python train.py --num_hidden_layers=17 --hidden_size=160 --num_attention_heads=2 --num_key_value_heads=1 --head_dim=64 --intermediate_size=640 --vocab_size=2048 --hidden_act="relu" --norm="layernorm" --norm_place="pre" --norm_eps=1e-05 --positions="learned" --qk_norm=false --attn_scale=0.125 --bias="all" --tie_word_embeddings=true --parallel_block=false --extras=["capped logits"] --init="uniform" --init_std_qkv=0.0536 --init_std_o=0.0 --init_std_up=0.0536 --init_std_down=0.0 --optimizer="adam_variant" --learning_rate=0.00193 --lr_mult_qkv=0.4 --beta1=0.9 --lr_head=0.013 --max_grad_norm=2.0 --warmup_steps=356 --schedule="wsd" --decay_fraction=0.899 --decay_shape="linear" --final_lr_fraction=0.0 --batch_tokens=65536 --max_seq_len=256 --doc_mask=false --train_tokens=297900000 --max_steps=4546 --dataset="wikipedia_en"
MLP neurons of a small language model. Each row is named by its layer, matrix (up: input weights; down: output weights) and neuron, and shows model dimensions 32-95. Each number is 128 + 24 x the weight over its row's rms, rounded and kept within 0 to 255.
After each neuron's rows, "fires before" lists the tokens most often just after its 100 highest values on Wikipedia text that the model never trained on. A number after a token or word is its count.

L4.up401 [153 109 127 125 136 144 130 102 204 130 113 114 145 130 149 101 117 133 129 109 119  73 147 121 119 121 174 139 114 174 107 134 127 151 108 158 135 131 110 140 120 131 168 171  97  83 132 122 127 182 167 131 155 113 109 167 114 131 102 111 134  70 144 141]
L4.down401 [116 140 147 160 149 130 131 134 122 163 185 109 120 131 118 155 100 107 144 118 124 136 162 142 121 102 177 158  98 121  96 163 157 125 105 158 156 101 110 119 141 113 125 142 154 118 126  97 124 137 106  88 107 111 150 130  98 167 153 159 106 127 129 152]
fires before: "ment" 13, "ement" 13, "er" 10, "ed" 10, "b" 6

L8.up18 [147 127 140 110 166 135 145 142 129 129 146 109 133 139 139 172  94 131 136 140 126 123 144 116 115 113 153 133 157 110 116 109  97 140 157 181 156 107 122 140 143 127 113 154 127 113 137 108 108 109  99 136 152 122 160 132 131 170 131 133 117 146 151 116]
L8.down18 [113 119 130 125 139 123 135 129 154 127 104  86 123  89 176 151 140 150 159 137 129 148 144 167 127 129  94 147 160 149  83 151 131 136 110 117 120 124  99  96 172 143  88 112 140  93 156 124 108 141 103 133  70 115 131 138 166 121 146 155 132 133 134  91]
fires before: "|" 81, "|---|---|---|---" 4

L11.up85 [123 120 123 110 146 143  81 126 128 151 177  86 164 117 126  91 101 104 108 142 143 102 148 122 160 166 143 152 142 136  94 111 116 129 120 160 165 125 102 106 126 147 158 120 117 109 129  85  92 124  99 124 112 148 121 157 108  94 125 104 120 138  99 127]
L11.down85 [137  93 108 111 151 128  80 133 111 135 141 141 162 152 120  95 145 102 133 125 131 125  98 123 137 131 107 150 106 148 102 133 110 125 150 116 131 145 129 142 133 107 127 102  75 109 150 130 136 138 128 156 155 125 113 139 157 110 113 127  91 125 112 162]
fires before: ":" 35, " |" 11, " |\n" 8, "at" 7, "ion" 5

L8.up398 [148 115 162 109 126 129  85  93 117 136 178 150  91 145 127 151 108 120 135 142 112 136 151 102  87 153 114 121 127 105 111 140 161 167 122 110 189 146 112 102 135 134 125 104 164 122 145 166 130 122 132 134 136 134 142 130  96 109 168 135 118 144  60 148]
L8.down398 [106  84 157  72 148 155 108 151  89 110 164 103 159 106 141 170 105 114  66 160 159 120 133 139 106 119 154 115 126 166 133 114 112 163 125 141 103 117 111 176 173 100 121 140 104  88 134 140 137 134 130 148 147 151 124 144 100 101 132  90 126 109  70 116]
fires before: "==\n" 36, "\n" 10, " ==\n" 6

L7.up52 [ 95 178  89 113 135 107 122 113 126  89 138 135 126 134 135 161 140 161 143 103 158 121 110  96 152 107  74 100 129 137 144  97 122 115 137 158 157 126 109 152 160 143 140 133 113 138 150  93 127 108 114 113  92 112 182 193 155 143 168 115 164 155 146 161]
L7.down52 [157  86 132 164 137 119 132 136 153 149 171 121 115 129 143 125 110 133 140 108 135 113 151 113 143 167  70 131  88 130 131 134  96 122 144  63 157 173 116 137 159 126 127 128 127  80 132 115 105 114 132 133 116 157 143 122 160 112 146 134 129 133 116 126]
fires before: " " 61, " T" 7, " Total" 7, " M" 4

L7.up196 [106 144 134  77 132 140  82 116 141 119 112 113 146 152 123 135 102 121 147  98 137 145 180 105 127 160  98 117 116 145 128 108 134 176 132 127 127 127 111 106 163 115 107 126 129 127 126  89  99 117 138  98 121 129 135 109 131 142 142 111 150 151  80 147]
L7.down196 [138 108 118 125 107 133 144 179 128 165 119 134 143 138 123 152 108 153  94  98 165 140 117 111 103 160  91  82  89 135 133 118  93 142  95 129 138 144 140 113 163 153 116 139 115 153 177 144 138 128 140 147 111  98 132 121 167 129 146 117 116 130 164 136]
fires before: "-" 61, "==\n" 4

L11.up527 [130 115 113  81 134 109 162 188  83 140  68  95 152 112 160 159  95 131 134 143 112 118 139 131 148 136 134 152 127 114 121  94 139 122 148 114 125 115 114 153 150 104 113 110 151 118 113 120 123 158 167 149 127 105 136  95 103 162 133 123 127 129  98 152]
L11.down527 [106 166 126 161 109 114 127 124  80 155 147 115 130  90 113 192 130 166 158 103 120 115 151 123 140 153 135 125 128 171 132 130 132  84 151 105 123 146 137 146 127 101 166  95 153 150 132  99 134 139 156 101 130 160  93 154 108  97 126 162 127 167 102 116]
fires before: "," 28, "ities" 8, "al" 7, "ic" 7, "ity" 4, "and" 4

L4.up344 [132  95  94 155  82 149 136 142 123 117 134 111 170 113 118 129 130 151 146 148 116  93 123 111 171 152 164 124 110 149 139 109 148 147 107 138 142 126 123 116 117 102 145 123 156 112  98 141 110 125 148 127 174  76 121 157 132  92 118 137 148  94  98 150]
L4.down344 [124 125 122 123 153 137 140 173  86 107 102  91 138 131 161 136 173 120 118 122 156 102 122 156 137 110 108 130 134 172 173 120  80 134 141 137 161 143 141 180 131 117 129 133 134 166 111 125 153 103 118  61 159 128  90 121 168 143 134 172 130 104 178 101]
fires before: "ic" 24, "ity" 15, "anc" 8, "als" 4, "y" 4

L12.up242 [148 135 138  55 131 140 139 158  56 139 103 156 106 116 125 147 136 151  67 167 137 119 155 120  66 100 162 140 133 183 144  95 128 141  93 143 141 144 109 149 143 147 184 158 147 124 147  91 122 152 168 103 117 153 110 149 129 167 147  87 115 119  96 139]
L12.down242 [147 114  96 109 129 149 118 168  86 115 110 150 139 113 137 128  96 145 141 109 157 117 109 175  91 148 100 109 166 130 157 109  83 131 132 106 124 113 154 144 172 145 157 168  77  86 172 136 101 129 122 131 155 134 166 136 120 142 106 135 148 102  67 121]
fires before: " to" 53, "′" 11

L5.up503 [147 146 111 105 182 147 138 142 122 133 134 154 113  91 130 188 146  58 120 143 143 148 151 128 114 128 105  85 132 132 104 109 131 158  94 123 103 135 120 122 152 130 128 109 158 156 109 128 153 133 135 127  88 140 177 176 120 157 128 140 144 160 148 130]
L5.down503 [125 143 130 111 139 116 107  99 121  78  99 111 152 171  81 134 121  94 127 137 137 111 110 102 160 131 163 126 127 108  98 134 132 193 112 130 132 125 124 118  79 104  89 105 148 151 160 147 134 161 134 146 153 146 162 104  86 131 113 141 167  95 136  87]
fires before: " |" 76, ";" 6, " " 5, " |\n" 4

L11.up128 [100 116 135 103 155  95 100 120 134  99 124 130 116 168 113  79 101 144 117 136 161 131 142 123 106  91 146  67  79 112 190 148 106 137 134 120 116 107 139 168 138 185 124 130 153 113 135 122 124 167 163 138 162 126 139 108 102 146 165 110 123 151 108 145]
L11.down128 [129 181  74 117 147 163 139 102  99 125 137 148 129 134 107 124 103 151  75 138 119 125 122 159 157 103 132 150 132 148 137 104  89 123 111 113 132 132 116 149 122 109 128 117  71 128 145 148 120 168 147 134 183 128 120 124 102 166 115 158 141 116 134  85]
fires before: "ly" 16, " of" 14, " and" 10, " to" 7, "\n" 5

L8.up25 [120 117 151 167 143 101 131 132 141  98 136  94 112 145 121 105 123 103 140 121 124 118 113 102 105 115 157 142 102 126 113 156 152 145 129 151 192 116 142 106 143 153 147 125 122 118 155  88 148 180 124 142 146  92 160 162 108 144 146 101 117  81 131 153]
L8.down25 [140 129 119 128 147 104 155 142 121 106 121  37 128 189 104 150 152 145 137 140 158 140 115 115 130 128 152 116 137 130 120 114 153 128 108 101 199 136 148 162 135 138 138  93  92  93 126  93 156 150 107 139 125  85 146 107 153  70 133 125 120  88 122 140]
fires before: "ed" 29, "om" 11, "er" 7, "our" 5, "ry" 5, "en" 5

L11.up123 [129 104 156 106 107  98  98 139 119 169 131  87 117 122 149 142  99 131 120 131 167  84 144 136 106 144 122  97 116 143 105 125 153 122 106 161 147 131 119 108 180 124 122 137 135 147 134 123  96 138 153 108 163 148 132 179 111  92 152  96 108 110  98 152]
L11.down123 [154  52 141 143 114 126 125 154 103  81 123 144 116 107  69 114 142 125 128 132 131 145 138 129 130 147 103 117 133 149 124 119 117 129 125 156 159 120 116 116 147 135  97  97  91 119 113 124 109 156 148 137 128 143 101 109 182 140  81  96  96 178 123 122]
fires before: "-" 55, "==\n" 19

L12.up455 [ 93 140  98 113  97 120 130 150 134 124  89 147 138 129 126 153 109 152 132 146 129 120 139 106 128 177 174 131 118 111 143 140 140 166 107 139 162 109  99 151 139 181 192 154 123 113 105 168 118 140 158  84  88 149 153 140  91 122 164 131 114 154 108 119]
L12.down455 [146 100 126 103 119 161 163 138 130 164 128 146 129  95 109 122 116 137 113 126 148 154 141 131 152 146 113 110  94 152 111 135  90  94 153 123 141  91 103 138 102 111  90  96 140 106 147 121 111 115 111 135 163 127 140 159 135 133 140 139 122 130 112  91]
fires before: "," 22, " " 13, " in" 13, " to" 8, " on" 5, "ly" 5

L7.up510 [104 165 115 146 161 125 115 109 115 116 107  99 100  99 170 127 117 174 121 146 114 140 112  82 159  89 137  70 114 152 135 104 160 100 139 149 120 143 103 148 140 127 138 152  94  94 160 148 128 138 105 115 116 126 161 164 124 170 147 169 128 134 163 167]
L7.down510 [144  75 129  97 120 128 110 174 165 168  97 120 147 163 138 141 140 139 112 119 132 134 112 177 103 164  79 108  89  88 150 166 132  79 111 129 112  93 156 116 143 116 152 120 126 154 105 169 140 119 118 114 139 144 127 118 111 142 127 152 112 136 159 133]
fires before: " " 64, " K" 5, " H" 4

L12.up106 [135  92 115 158 156 111 122 145 107 125 116 123 131  82 120 144 120 126 150 123 163 127 107 124 143 128 123 152 114  90 105 147 133 129 124 125 158 131 144 106 142 123 157 110 143 103 150 122 107 143 135 140 160 115 163 127 155 122 146 136 163 138 116 165]
L12.down106 [128 168 143 119 164  75 130 126 143 118 136 108 153 167 116 130 193 142 133 117 137 154 126 128 160 145 106 117 125  96 122  76 129 177  87 100 133 100 109  99 142 149 128 160 106 106 152 120 135 151 102 133 114 135 128 124 154 138  94 131 149  88 109 108]
fires before: " " 35, " C" 6, " A" 5, "ol" 5, "on" 4

L3.up62 [138 147 158 148 117 118 132  94 182  96 126 129 119 177 144 169 107 131 142 122 154 154 101  92 168 143 150  90  83 100 136 121 131 130 150 125 126 134 116 114 143  92  98 124  99  62 119 128  97 183 107 124 117 101 108 174 134 124 132 118 139 172 116  84]
L3.down62 [153 129 129 161 162 127 112 141 167  85 105 105 104 140 160 143 106 150 168  94 125 113 159 136 118 136 112 146 107 110 168 124 126 160 104 131 110 153 120 145 124 131 101 167 128 132 143 130 119 157 125 142 116 171 125  82 169 136 146 166 116  57 112  76]
fires before: "|" 57, " |" 9, "|---|---|---|---" 6, "ous" 4

L6.up0 [127 110 142 136 177 112 172 131 106 159 154 132 129  91 149 188  98 109 129 134 136 112 125  95 115 141 152 100 124 117 160  98 119 131 161 154 106 106 100 116 137 163 125 152 162 126 136 148 114 166 153 110 122 162 131 154 134 121 156 176 104 129  94 128]
L6.down0 [134 134 111 105 178 104 132 155 125 106 121 103 125 131 160 150  96 139 111 111 130 126 165 149 154 147 118 109 102 110 139 128 123 129 141 116 134 131  73  85 155 116 102 146 125 131 151 129 111 174 116 163 134 150  97 172 170 134 150 154 131 129 125  92]
fires before: "|" 96

L7.up315 [150 118 135 109 102 131 151 138 126  82 109 146 133  79 120  95 125 162  77 141 166 183 121 164 153  91 123 113 117 130 133 131 159 149 131 159  75 113 107 124 125 141 128 143  99 136 131 114 181 145  89 119  93 102 130 156 101 149 143  93 126  98 116 142]
L7.down315 [111 112 148 129 182 158 125  79 113 138 131 125 128 116  98 131 112 137 142 110 126 122 138 126  74 114 120 124 113  96 107  69 109  98 139 139 222 136 132 145 185  92 118 116  97 141 151 111 144 136 100 133 125 118 140 128 169 115 154 119 156 133 111 129]
fires before: " |" 65

L3.up557 [123 121 128 157 156 142 150 160 120 100 152 116 102  59 142 160 101 159  93 114 172 177 113 131 183 125  78 142 149 134 122 141 100 134 115 123 142 141 126 111 150 127 159 127 125 105 119 135 158  94  99 104 138 145 144 149 100 144 152 121 161 143 145 164]
L3.down557 [109 166 152 130  70 119 125 146 116 160 180 149 141 139  88 123 123 106 188 128 124 120 124 129 103 120 121 140 144 122 127 150 122 113 134 115 125 134 143 127 118 122 133 139 168 128 133 114 111 132 122 136 129 108 141  97 164  86 117 111 146 113 119  99]
fires before: " |" 28, ";" 10, "7" 9, "," 8, "0" 6, "6" 6

L12.up524 [ 81 132 152 157 144  96 105 173 129  90  91 153 121 124 112  97  89  94 133 152 113 135 122 137 134 128 145 128 133 153 163 127 109 124 107 142 148 156 132 121 139 140  77 155 155 105 151 132 131 171 113 142 115 113 157 147  84 138 112 101  94  93 147 168]
L12.down524 [143 146 134  96 144 109 108 100 133 103 126 115 166 139 106 156 140 151 127 122 105 134 154 122  91 160 113 149 113  91  87 131 164 109 148 104 175 100 103 120  74 193 149 129  85 145 105 152 114 125 133 164 142 124 132 129 127 135 114 148 118  99 141  68]
fires before: "ed" 29, "ether" 11, "en" 6, "ing" 5, "e" 5

L7.up298 [123 125 111 106 160 126 120 145  78 121 176 134 146  95 147 132 110 115 121 162 106 121 141 141 103 131 152 100  93  97 144 109 137 141 147 117 132  90  98 102 144 131 174 128 202 151 120  93  89 111 144 120 108 135 116 117 119 119 150 143 132 108  92 129]
L7.down298 [108 125 105  96 156 121 113 145 122 101 128 131  95 140 138 128 100 119 123 109 139 122 118 146 125 178 152 140 107 134 131 179 111 126 136 122 137 158 116 119 169 132 111 139 127 159 126 115 123 129 116 138 143 149 119 188 148  87 113 121 156 152 109 121]
fires before: "-" 55, " to" 5

L11.up622 [137  97  96 115 138 134 162 151 144 118 120 150 123  88 159 135 110 137 118 113 153  99 141 136 138 125 135 154  94 121 148 109 174 130 152 143 148  95 156 111 161 117 133 126 158 148 134 118 110 151 115 127 138 157 135 130 113 160 138 136 119 148 127 134]
L11.down622 [115 131 103 103  98 158 136 148 138 141 128 144 156 176 112 152  61 126 155  85 125 134 104 109 132 121 160 119 121 156 179 122 130 111 127 162 143  84 112  85 148 142  89 148  66 151 142 154 159 132  94 128 114 122 144 173 130 113 136 156 124 110 127 134]
fires before: "-" 23, "'," 17, "'" 9, "ad" 4

L3.up116 [113 152 105 109 101 135 194 101 133 112 147 119 118 140 115 144 126 160 126 113 157 118 139 153 118  89 128 133 132 102 149 171 118 105 147 188 130 126 124 137 110 150 126 142 138  90 123  89 133 121 109 158 112 147 118 163 127 157 117 131 146 175 114 147]
L3.down116 [122 134 121 115 153 123 132 147 109 120 102 125 117 114 112 130 125  88 123 137 144 151 157 128 147 101 155 131 112  69 120 126 145 110 107 139 124 138  74 143 128 120  98 136 129 147 138 139 163 135 121 146 120 149 115  87 133  86 137 117  64 137  97 135]
fires before: " |" 21, ":" 15, " of" 7, " and" 7, "," 4

L11.up637 [164  89 138 146  83 121 106 150  81  97 128  90 124 112 120 133 111 163 103 144 155 157  85 149 118 133 109 136 138  84 120 133 116 146 113 135 159 125 103  97 132 170 134 137 105 113 151  91 121 104 167 111 116 149 151 159 149 179 122 121 121 112  98 128]
L11.down637 [113 127 124 135 114 143  89 124 112 134 143 134 149 128 126 102 152 159 148 104 143 165 130 125 165 115 160 100 156 141 143 116  90 126 126 186 159 108 117 124 162 143 175 160  95 175 166 125 123 124 107 113 167 113 161  97 136 123  75 116 167 105 109 124]
fires before: " |" 36, ";" 14, "%" 9, " |\n" 4, " " 4

L5.up111 [128 125 134 135 160 112 147 140 144 152 103 120 106 110 138 168 120 139 120 128 121 154 141 112 147  73 154 161 123 157 140 129 155 116 160 122 114 158  99 110 136 120  90 128 123 138 120 123  75 158 113 119 112 125 156 139 136 145 149 139 122 141 131 118]
L5.down111 [118 145 136 119 126 142 150  82 144 100  83 110 127 101 147 129 119 135 150 129 119 123 139 129 139 153 101 189 103 154 128  91 158 130 121 122 118 106 143 130 128 118 114 119 120 125 129 113 128 180 141  94 128 132 171  90 120  56 141 146 139 125  97 123]
fires before: "|" 77, "|---|---|---|---" 15, "|---|---" 7

L2.up396 [ 65 110 124 123 105  78 185 129 128 180 112 113 120 108 137 170 120 178  88 107 136 128 100  93 134  94  95 123 123 143 130 132 103 135 168  82 166 149  91 143 135 137 132 143 108 107 147  95 126 146 134 129 119 119 144 136 129 113 106 160 122 118 105 164]
L2.down396 [112 151 134 145 104 133 129 169 116 133 156 127 112 142 140 133 145 146 141 117 155 133 144 137 124 158 117 109 121 124 150 117 127 137 161 112 138  99 113  89 167 110 117 114 155 101 159  91 141 123 113 122 146 129 150 108 159 148 124 147 162 118  70 127]
fires before: " " 51

L6.up123 [133  95 125 140  97 109 163  90  84  84 171 131 109 130 129 155 136  93 141 124 181 100 140 139 119 163 150 131 102  99 127 158 152 142 144 135 126 111 146  95 144 117 127 122 174 129 157 107 151 114 104 171 142 109 123 137 119 130 131  76 188 122  79 131]
L6.down123 [129 120 112  82 126 165  99 114 169  88 173 137 149 103 170 125 105 109 146 125 130 158 120 117 128 109 103 147 112 142 160 111 137 106 135 134 127 105 115 128 132 131  79 176 139 156 128 135 170 178 104 116 124 149 128 153 161 122 153 130 141 108 143 139]
fires before: " |" 25, "ic" 13, " |\n" 12, "ate" 8, "us" 5, "il" 4

L8.up254 [177 115 142 115 151 121 100 115 144 127 160 123  88 142 122 126 120 176 120 145 117 114 138 123  71 129 136 138 142 107  88 145 110 162 121 106 155 110 134  96  97 129  82 135 137 115 160  89 115 109 100 151 107 115 104 142  85 111  99  83 138 159  99 145]
L8.down254 [132 150 131 140 122 189 102 104 135 136  93 153 119 157 141 134 116  97 135 147  99 131 151 139 130 134 134 169 115 153 194 115 137 123 131 146 140 142 132 130 164 120 107 141 125 123  98 147  99 133  72 126 128  81 120 163 111 109 166 104 171 149 103 172]
fires before: "==\n" 43, "\n" 12, " ==\n" 11, "==\n\n" 10, "ion" 5, " and" 4

L7.up346 [145 109 121 123  97 106 116 139 201 134 168 108 137 110 118 147 115 113  97 114 177 123 122 134 132 114 107 140 137 128 144 118 127 101  93 139 102 152 119 138 126 146 126 155 123  87 120 109 125 131 119 124 112 125 124 167 151 174 109 154 158 144 148 137]
L7.down346 [116 139 107 129 167 114 131  69 155  69 114 122 159 125 129 145 115 139 163 155 130 129 174 147 104 157 134 142 155  74  80 109 127 147 139  84 103 121  96 108 138 106 103 151 141  96 136 110 100 142 100 166 139 139 133 135 123 149  88 175 131 148 111  85]
fires before: " |" 62, " " 15, " |\n" 6

L6.up300 [134  97 115 156 145 154 113 130 129 176 128 102 113 108 102 136  97 101  90 154 120 117 120 150 135 160 107 168 122 121 101 112 138  98 134 129 111 117  86 124 130 121 112 121 137 148 101 151 117  96  96 125 122 151 134 135  93 119 122 106 179 148 119 147]
L6.down300 [117 155 122 111 128 133  73 137 135 124  98 126 100 142 171 139 106 107 139 129 136 157 140 132 157 115  92 133 165 106 123  96 108  81 126 136 135 130 163 130 128  88 103 112 152 131 132 169 119 131 156 126 137 138 153 135 116  99 137 134  93 141 115  84]
fires before: " |" 24, "s" 8, " |\n" 6, " for" 6, "ing" 6, "at" 6

L6.up250 [127 125 133 165 130 113 107 121 124  89 137 143 108  94 178 181 128 164 148 147 142 159 122 145 101 125 112 125 165  74  78 117 155 153 154 149 150 106 130 125 160 134 177 134 143 119 154 110 150  96 111 114 133 123 134 159 127  93 152 140 159 142 102 134]
L6.down250 [110 157 130 122  95 128  89 112 149 174 122 136 148 150 132 150 145 111 137 137 136 120 156 149  98 123 107 121  99 160 162 126 150  87 140 156 145 101 112 150 125 119 139  98 103 126 128 113 133  95 139 142  87 114 112 126 114 128 118 115 114 141 138 145]
fires before: " " 70, " —" 14, " ." 8

L5.up19 [115 143 140 114  76 110 133 148  99 139 137  81 112 146 126 150 110 116 132 110 142  95 101 119 178 134 121 163 128 137 127 171 140 102 156 118 150 121 132 109 143  78 162  95 151 121 130  87 102 120  66 128 126 113 126 139 113 165 143 101 172 174 101 103]
L5.down19 [118  97 140 132 155 147 115 129  69 114 108 131 129  99 146 156  96 102 117 121 133 164 167 122 141 102 141 156  89 169 170 123 107 143 131 129 138  91 129 130 129 151  90 146 152 121 158 136 157 144 142 154 100 159 112 173 140  88 131 132 135 150 150 111]
fires before: " |" 40, "|" 15, " |\n" 13, "old" 6, "ia" 5

L5.up576 [129 116 126 134 139 119  81  73 137 199 124 157  92 114 127 164  97  95 112 109 115  82 121 129 121 143 119 167 162 123 124 130 149 106 145 138 119 116 141 112 141 127 102 114 177 121 109 107 123 125 113 165  93 134 135 118 124 120 153  94 151 161 139 168]
L5.down576 [126 146 115 153 118 134 120 143 108 133 137 123 120 129 161 139 112 139 107 118 120 152 157 118 116 142 140 134 118 176 168 165 105 135 105 103 124 133 166 152 121 110 138 115 113 119 113 167 116 115 136  89 139 113 124 182 128 126 142 153 165 139 120  73]
fires before: " |" 14, "," 14, "\n" 8, " and" 7, " in" 5, ".\n\n" 5

L7.up267 [ 95  62 129 110 129 130 129 119 128 138 163 130 125 123 145 136 125  86  90 120 180 132 150 154 112 107 168 118  69 169 137 127 131 122 118 110 144 128 135 115 142 152 119 146 141 139 121 109 167 140 137 125  70 130 133 149 117 143 140 126 154 133 118 125]
L7.down267 [ 96 147 124  92 160 158 134 156 109  99 136 145 114 117 146 190 115 103 114 111 127 138 144 129 181 131 147 121  64 147 136 125 136 100 124 107  78 163 149 135 147 152 131 157 122 116 105 141 138 149 114 122 110 100 117 127 122  78 182 124 135 137 159 123]
fires before: "-" 48, "==" 4

L4.up277 [134 117  89 124 195 108 131 179 148 109 182 123 104 130 147 138 101 121 120 164 144 131 187 114  87 133 141 102 102 130 102  91 140  93 134 111 117 127 112 101 163 140 121 143 190 167 142 136 142 157 117 109 128 128 122 138 138 134 131 171 126 147 140 138]
L4.down277 [141 148 101 101 110 101 118 140 108 133 153 134 125 160  98 137 110  75 132 137 175 163 118 126 130 138 130 109  70 147 142 113  77 102 122 156 139 133 129 122 156 147 144 154 120 136 135 126 115 183 148 159 147 148 154 134 160 138 160 139 140 114  88 103]
fires before: "-" 87, "|" 4

L8.up323 [ 94 111 126 101 159 131 101 138 134  91 137 110 122 109 155 150 103 112 154 131 193 130 144 139 126 178 139 138  76 134 107  91 115 148 113 136 135 112 131 118 159 120 152 138 126 124 128 125 151 154  74 158 138 154 122 164 119  88 179  75 129 127  67 150]
L8.down323 [119 100 126 131 163 105 125 104 145 179 178 130 118 158  98 114 178 166 129 105  80 107 112 139 129 117 112 123 123 100 116 104  88 128 150 142  92 155 136 124 124 130  93 127 136 165 146 107 153 120 123 126 125 138  88 135 159 126 125 124  93 102 132 108]
fires before: " |" 30, " |\n" 22, "|" 4

L6.up335 [122 112 118 112 116 145 113  83  73  75 143 116 138 136 124 147 127  92 117 138 159 145 100 121 104 137 121 127  90 114 121 124 116 139 114 157 146  88 114 115 156 139 125 147 160 116 163 117 114 176  87 105 112 146 169 149 140 161 169 132 128  94 131  97]
L6.down335 [113 130 133 109 141  91 117 132 157 141 164 157 134 112  73 143  79 144 130 128 122 111 126 129 123 128 188 111  96 148 140 142 126  85 156 122 118 124 134 110 120 161 126 149  82 162 117 115 136 145 104 129 163 162  97 107 140  94  98 106 130 147 141 141]
fires before: " |" 76, " |\n" 4, "1" 4

L2.up129 [127 131 111 116 113 109 151 181 150 105 150  88 112 135 123 167 127 139 112 113 163 139 121 102 105 106 122 132 123  95 103 144 110 118 135 173 140  96 143 124 155 142 134 122 160  78 124 110 146  96 132 156  77 102 149 139 107 168 172 152 106 127 124 155]
L2.down129 [124 128 136 128 137 125 120 123 162 130  98  90 156 141 110  85 126  91 140 126 160 112 126 145 157 138 117 152 152 147  98 124 143 140 116 143 115  87 159 142  99 185 157  61 147 123 114 110 134 132 135 117 121 156 130  85  95 150 150 141 108  93 151 119]
fires before: "ed" 20, "or" 9, "om" 8, "ry" 7, "our" 7, "y" 5

L2.up522 [ 73 102 134 102 127 110 166 105 128 185 101 109 142 107 187 157 112 150 112 141 150 120 152 120 148  87  76 133 118 114 102 139 143 130 167  91 174 158  96 130 126 130 117 115 114  96 110 100 142 135 157 144  92 111 156 139 140 127 138 150 154 155 154 157]
L2.down522 [113 146 117 146 103 117 111 163 120 121 142 139 112 138 130 153 160 149 144 110 151 143 146 137 128 166 118 123 112 123 138 104 122 122 133 114 134 102  97  98 171 126 111 121 158  89 168 111 135 120 102 139 153 148 159 118 170 150 110 151 151 148  73 129]
fires before: " " 58

L3.up299 [ 95 167 124 125 158 112 116 110 131 131 110  64 133 113 140 166 126 148 118 127 137 122 102 106 152  96  80 113 116  81  73 143 133 106 140 109 154 131  88 153 136 146 147 154 120 109 138 122 144 146  91 127  88 106 161 176 133 133 140 138 165 157 102 134]
L3.down299 [132  99 127 129 120 114  87 171 142 152 157 168 143 125 141 122 147 140 121 114 133 113 161 139 101 121 104 124  93 110 143 127 117  77 165 133 171 121 149 140 150 115 143  77 174 106 167 103 137  98 133 138  99 150 169 148 128 139 134 136 123 130 140 125]
fires before: " " 59, " H" 4, " Total" 4

L6.up530 [156 113 128 141 110 124 166 113 137 106 121 136 146 178 108 130  98 116 107 150 139 143 129 131 137 131 131 150 111  87 110 148 103 122 100 112 141 128 127 102 145  89 113 129 129 116 160  75 114  96  53 183 180 119 153 116 115 140 150  68 155 142 148 102]
L6.down530 [126 113 121 137 140 142 127  90 135 136 155 143 118 143 147 140 134 104 141 146 124 121  92 121 181 143 128 124 114 153 139 176 162  84  94 102 159 139 104 116 120  55 100 137 122  93 139 100 164 151  99 168 151 173 108 154 103  74 145 135 125 127 128 123]
fires before: " |" 40, " |\n" 13, "p" 5

L3.up326 [124  89 129 122 165 125 124  82 161 128 123 104 155 115 141 140 139 105 135 110 137 152 145 123 159  93 126 171 156 134 136 108 124 153  89 110 114 104  87 110 160 118 139 139 124 108  94 135 134 195  96 114 126 123 120 160  96 157 166 118  95 139 147 113]
L3.down326 [143 138 117 168 140 115 131 140 148 104 142 135 104 135 136 150 124 152 138  79 137 109 160 141 145 150 119 181 111 173 137 108 104 169 122 116 130 138 138 115 151 129  93 148 109 131 112 139 114 142 135 119 130 147 109  77 163  94 136 167 141 132 114  54]
fires before: "|" 87, "|---|---|---|---" 5

L6.up44 [124 111 107 149  94 155 121 140  97 110 106 143 123 105 141 149 114 109 121 158 157 129 155 141 121 127 131 145 111 160 105 162 130 119  82 129 147 138 131 105 129 131 144 119 100 127 115 106 146 166  71 133  81 138 150 165 122 155 128  91 135 104 149 124]
L6.down44 [128 125 126  76 172 162  93 100 147 150 118 141 133 122 147 128 121 142 123 137 141 140 117 106 125 135 143 111 120 121 128 113 137 100 116 114 119 108 121 117 117 119 118 127 145 147 114 174 138 198 112 142 134 170 129  68  92 111 132 156 119 157 109 112]
fires before: " |" 52, " " 7, " |\n" 6, "ate" 4

L4.up598 [141 122  66 117 154 106 148 121 142 128 150 127 104 140 113 113  94 127 144 151 178 109 156 146 133 146 151 121 110 127  92 124 159 152 139 119 124  89 104 139 168 135 121 139  98 117 127 143 129 187  98 108  88 142 138 142 124 146 185 132 110 131 126 155]
L4.down598 [143 157  87 116 123 127 111 132  91 102 164 137 133 119  67  70 115 113 170 105  87 176 127 148 155  98 133 126 120 115 124 148 160  99 122 125 100  89 146  86 108 135 117 127 100 106 113 167 148 169 143 117 123 112 135 102  73 111 114 142 139 145 131 126]
fires before: "|" 37, "-" 23